{
  "d_mlp": 2560,
  "tie_embeddings": true,
  "lr": 0.00063,
  "beta2": 0.95
}
MLP neurons of a small language model. Each row is named by its layer, matrix (up: input weights) and neuron, and shows model dimensions 416-479. Each number is 200 + 40 x the weight over its row's rms, rounded and kept within 0 to 999.
Before each neuron's rows, "fires on" lists the tokens most often at its 100 highest values on Wikipedia text that the model never trained on.

fires on: "na", "r", "ra", "ina", "tra"
L3.up1922,214,250,207,143,301,200,260,137,191,153,198,208,199,220,267,285,186,251,178,216,142,201,220,179,175,219,209,180,190,213,208,177,237,155,182,174,197,179,109,211,206,232,185,199,263,201,204,163,242,192,226,178,250,299,262,177,269,233,167,198,230,238,180,255

fires on: " of", " very", "n", " far", " light", " young"
L3.up1029,156,152,211,171,197,196,132,139,242,229,163,181,179,233,195,211,246,254,141,154,222,152,186,173,194,216,112,173,245,208,224,137,162,151,197,197,229,212,147,183,189,184,223,264,215,216,171,201,170,171,150,175,191,205,224,201,253,166,224,249,96,197,201,242

fires on: " \"", "\"", " (", " '", "[", " |"
L3.up1416,175,208,233,144,200,245,231,206,178,249,197,237,129,143,217,227,207,210,205,156,263,161,177,224,148,301,200,193,173,220,176,227,249,155,285,141,218,205,234,164,204,206,235,208,132,189,235,203,246,203,172,246,211,215,274,183,214,147,220,218,168,130,193,246

fires on: "k", "c", "as", "en", "ch"
L3.up369,228,184,194,242,215,223,133,138,228,144,192,191,202,183,208,174,186,183,213,235,145,199,204,218,150,230,140,197,203,235,147,243,305,233,184,185,185,176,241,160,162,166,133,205,122,184,248,193,167,194,216,194,230,232,231,196,152,194,228,213,117,208,120,142

fires on: " was", " |", "ly", " and", "\"", "ally"
L3.up259,230,175,197,158,146,261,146,245,161,188,197,202,223,102,166,279,265,252,178,280,224,215,204,182,181,230,217,230,223,183,203,201,249,213,256,159,217,155,154,180,248,156,183,192,205,174,218,199,174,159,207,265,249,215,138,101,194,113,198,337,224,111,161,212

fires on: "-", " and", " |"
L3.up1848,102,152,271,193,208,288,156,212,223,238,190,191,207,205,115,167,173,245,229,217,247,243,123,193,226,238,206,281,193,186,211,184,180,211,193,214,211,135,127,168,167,183,272,208,170,214,167,208,153,325,227,219,216,225,213,222,187,218,235,170,219,120,204,123

fires on: " |", ";", "la", "a", "ora"
L3.up143,253,183,203,201,194,231,238,168,243,215,172,216,185,128,198,216,228,177,174,197,182,199,204,238,221,205,189,251,214,212,215,201,219,227,220,284,158,169,121,247,222,245,164,216,227,233,164,150,178,240,180,120,192,240,208,214,253,145,159,227,179,191,238,171

fires on: "s", "l", "r", "n", "d"
L3.up407,248,244,240,131,208,258,240,146,276,198,262,225,191,184,170,235,235,151,214,248,176,190,186,229,192,244,130,267,196,205,174,196,227,179,250,247,229,176,204,231,236,159,201,210,218,128,222,184,131,249,178,135,201,264,171,203,246,151,206,231,186,180,236,175

fires on: ")", " |", "-", "H"
L3.up1968,228,200,209,146,203,190,217,204,179,177,186,236,166,185,215,179,181,191,173,166,199,202,129,220,240,162,161,189,208,199,273,196,234,157,220,182,210,178,160,168,132,181,188,174,133,135,163,213,190,250,248,230,150,157,211,166,167,251,218,180,168,210,213,264

fires on: ":", " of", " de", " (", "e", " La"
L3.up859,214,192,166,136,192,223,221,173,162,227,140,180,210,146,175,283,229,194,101,227,185,179,167,242,146,170,168,239,250,285,178,193,201,166,291,184,206,182,184,156,143,209,232,254,175,165,192,220,130,187,218,204,216,146,239,231,236,199,133,132,160,238,252,299

fires on: ",", ")", " to", "ha", "ct"
L3.up1873,129,277,132,214,160,206,218,182,250,153,203,185,137,171,147,232,154,160,238,246,211,312,191,231,229,280,170,238,150,201,192,187,217,182,202,227,215,202,221,195,197,178,161,210,274,196,187,197,222,146,194,197,141,143,176,120,178,195,255,157,158,216,181,230

fires on: " |", " over", " FRA", " defeated", " ESP", " with"
L3.up2380,163,170,177,158,293,125,201,167,155,128,256,206,161,240,199,127,191,232,193,173,224,175,176,241,180,179,124,228,157,176,194,175,299,198,212,240,213,155,168,219,165,326,220,150,253,183,240,179,259,157,155,202,122,195,236,196,239,121,272,205,158,112,156,218

fires on: "=", " of", " at"
L3.up278,218,216,268,192,163,143,196,257,200,204,245,207,273,225,192,241,187,227,173,188,342,192,175,214,170,208,87,190,291,211,218,227,178,104,229,121,244,169,220,125,197,206,229,150,288,210,224,146,192,151,91,214,124,223,138,185,212,126,237,205,164,186,207,203

fires on: " of", ",", ":", ".", "\n\n"
L3.up198,234,140,200,220,144,231,226,265,202,291,168,208,167,126,170,262,147,177,146,210,188,214,144,170,167,187,135,216,190,284,197,273,159,200,259,208,186,200,164,64,219,247,253,226,238,193,168,95,195,221,182,143,203,165,140,222,146,208,175,221,192,221,226,217

fires on: " of", ";", "-", "s", " (", "st"
L3.up1131,169,169,175,253,196,191,145,244,219,197,253,195,164,241,178,225,149,235,231,160,218,256,191,284,170,159,191,142,206,195,255,89,269,234,232,163,214,196,243,206,234,259,196,203,181,170,245,225,194,188,253,180,233,209,225,188,168,127,165,191,239,199,152,208

fires on: "=", " |", " played", " became"
L3.up41,243,224,187,164,245,182,234,188,190,206,245,214,218,140,222,202,260,174,236,176,167,228,162,175,148,209,120,223,212,174,199,199,247,187,225,123,231,189,253,227,235,204,151,178,214,162,163,120,181,196,136,242,170,158,158,245,184,206,223,161,206,153,191,248

fires on: ",", " time", " September", ".", " August", " in"
L3.up1760,200,179,209,233,128,258,144,149,258,160,166,225,204,188,146,151,189,236,176,217,154,260,223,185,175,173,193,180,146,176,184,207,187,246,233,184,188,152,226,163,141,178,170,216,217,180,228,178,138,251,236,215,231,244,225,182,167,163,211,211,111,173,172,172

fires on: "ha", "ti", " positive", "ist"
L3.up668,179,228,146,206,168,215,163,119,219,310,206,192,178,209,217,302,234,258,224,200,184,275,214,258,207,227,142,219,242,210,253,189,235,191,187,176,206,144,193,182,224,243,190,195,211,228,196,177,157,159,193,157,187,109,214,233,124,130,216,187,159,134,245,159

fires on: "s", "is", "gu", "na", ")", "a"
L3.up1459,79,209,214,160,240,200,184,214,157,145,212,300,286,263,202,162,210,187,161,222,240,199,210,144,203,120,275,203,167,153,173,220,214,169,216,223,249,230,179,198,215,199,185,172,155,155,227,210,255,304,234,202,284,186,126,134,179,170,166,193,181,134,284,209

fires on: " 18", " 17", " 16", " 15", " until"
L3.up2556,254,200,251,268,187,250,241,177,227,235,232,204,159,198,228,231,251,183,136,205,189,222,185,233,220,167,219,285,232,182,195,174,225,255,184,215,217,133,157,204,204,221,212,221,192,181,154,209,186,237,163,200,170,185,265,212,169,165,118,250,166,224,227,243

fires on: "=", "ly", "s", "ry", " scores"
L3.up2375,220,167,237,199,190,229,200,170,229,212,178,226,136,179,175,257,271,228,200,176,368,136,193,244,210,189,124,211,297,204,272,129,229,251,237,223,160,131,179,98,202,243,132,250,207,248,224,104,128,206,132,162,211,136,173,223,220,167,226,192,176,183,140,196

fires on: " as", " of", "raph", " real", " \""
L3.up1552,146,243,135,209,191,287,228,163,201,239,172,205,293,239,197,251,244,211,257,177,240,190,204,163,223,220,248,175,193,234,191,203,234,164,215,246,227,188,180,174,166,160,114,164,206,219,263,228,186,151,227,241,149,137,214,210,178,156,184,218,222,128,208,231

fires on: " |", "%", " had"
L3.up572,203,176,190,204,191,200,164,262,187,224,112,205,154,222,247,178,216,229,247,251,215,174,191,138,211,238,197,233,183,205,231,220,277,160,157,138,202,127,165,155,150,169,210,175,134,202,210,172,220,196,254,249,184,220,215,235,184,245,219,210,154,226,210,215

fires on: " the", " on", " a", " from", " of", " by"
L3.up686,207,192,165,225,240,217,272,175,141,273,209,210,223,231,192,209,219,177,216,195,220,188,109,203,146,106,208,222,312,244,184,181,288,125,244,205,238,188,104,240,193,224,221,197,200,211,241,199,184,190,263,175,163,163,275,150,187,188,248,219,197,152,240,249

fires on: " =", "ti", " with", " or", " and"
L3.up1609,172,214,193,204,170,203,180,226,156,225,151,220,166,257,176,162,253,202,172,212,171,209,143,191,194,269,185,218,234,241,170,235,207,91,159,179,181,221,195,186,194,167,195,211,283,224,208,146,195,264,228,162,236,225,232,194,186,89,193,233,184,85,185,195

fires on: "s", "D", " years", "F", "r", "B"
L3.up1121,188,222,225,176,180,209,238,177,243,183,159,241,137,183,123,191,184,230,199,212,211,280,159,305,188,198,274,208,95,239,208,137,239,175,217,219,206,126,173,246,200,229,148,254,228,164,293,228,128,218,261,196,240,180,210,185,184,217,173,179,152,185,189,170

fires on: " of", "'", " May", "ü", "ö", " 2015"
L3.up666,165,225,219,236,206,204,211,243,214,233,173,211,197,163,211,249,233,142,131,206,216,183,214,192,156,201,195,160,155,278,183,158,168,167,253,226,249,220,150,136,176,210,255,173,279,197,275,130,264,236,137,224,147,171,232,221,210,181,178,168,126,235,207,248

fires on: " |", "ly", "–", " m", " in", "d"
L3.up2173,176,257,120,140,227,179,184,216,211,226,221,203,183,145,162,202,221,263,144,261,166,213,170,246,237,211,208,197,215,227,215,289,232,284,211,191,231,172,209,149,202,211,163,191,200,162,188,254,243,150,197,254,148,204,238,157,106,173,233,273,163,164,136,224

fires on: "r", "n", "k", "b", "na"
L3.up283,184,214,195,244,204,194,195,215,225,134,191,151,198,166,180,170,234,283,139,256,155,224,202,216,177,199,246,254,104,240,235,274,230,267,176,192,191,149,173,287,174,190,198,241,237,192,242,179,241,180,246,149,204,149,224,254,262,177,153,293,119,208,185,250

fires on: " |", ";", " 0", " 2"
L3.up1862,146,246,159,149,223,255,207,181,187,211,200,230,213,106,167,179,277,195,149,247,239,209,141,139,210,204,149,179,183,214,278,185,228,246,186,227,246,153,159,133,211,176,130,154,180,248,219,116,178,270,287,234,195,118,228,157,136,157,160,232,120,159,249,174

fires on: " was", "=", " (", "\"", " in", " being"
L3.up2449,246,131,118,147,237,172,139,211,211,203,185,228,263,196,263,210,178,214,139,172,210,230,223,198,122,211,219,174,169,214,221,198,299,146,257,143,199,202,206,225,245,170,234,213,245,211,190,157,260,213,136,170,168,178,200,202,204,237,240,203,149,215,218,216

fires on: " in", " later", " has", " also", "–", " until"
L3.up2327,188,183,192,75,207,225,167,283,115,120,171,234,197,104,233,213,206,203,188,181,278,230,190,183,218,167,170,231,260,159,262,215,183,167,258,242,237,166,199,152,127,166,226,168,177,137,257,110,138,147,200,240,164,215,288,144,251,182,161,217,192,157,275,295

fires on: ".", " under", " in", " joined", "\"", "'"
L3.up1837,184,156,152,178,236,167,313,165,234,201,227,164,157,206,141,176,191,191,195,187,159,180,163,225,103,188,170,158,125,226,211,220,264,165,228,211,237,189,152,269,251,219,146,174,186,180,184,152,171,254,155,213,139,153,160,167,200,189,240,238,162,226,192,300

fires on: " with", ",", " |", " had"
L3.up1151,130,219,231,221,191,199,233,252,309,124,235,128,197,184,149,122,190,241,188,187,204,245,209,238,188,188,193,236,168,255,201,239,219,189,210,199,208,218,261,252,183,214,201,156,212,208,188,129,244,167,125,181,142,220,223,213,209,199,200,186,218,225,252,232

fires on: "-", "vi", "per", "i", "athi"
L3.up162,120,181,221,151,259,217,125,211,249,137,280,112,253,172,157,198,224,161,159,164,171,203,251,143,169,236,231,190,217,222,239,181,262,189,163,230,216,187,232,226,134,220,163,220,202,227,129,125,236,195,244,166,221,147,197,250,235,183,197,218,257,200,160,197

fires on: "-", " |"
L3.up1236,171,191,155,188,142,138,173,241,229,232,211,290,217,196,133,219,118,298,108,179,225,213,189,207,168,224,259,241,214,206,228,162,232,215,222,239,218,140,191,207,99,190,145,182,235,252,156,164,205,257,237,220,243,202,218,212,172,176,177,179,220,203,189,212

fires on: " to", "sa", "ver", "ton", "lin", ","
L3.up2284,201,205,150,166,187,188,159,194,129,216,252,182,163,170,226,166,159,172,230,230,162,248,184,308,162,267,190,189,148,276,166,213,183,217,237,186,209,257,267,155,213,241,156,201,176,190,209,176,217,229,186,254,190,164,122,233,224,175,205,279,190,225,233,234

fires on: ",", " 18"
L3.up918,178,226,255,254,143,223,201,220,186,227,234,211,192,207,232,144,200,212,232,263,165,211,210,233,227,173,135,169,192,257,191,241,222,142,136,144,199,209,201,215,135,171,257,196,259,166,117,175,227,221,150,128,137,230,159,210,181,162,190,276,109,168,208,169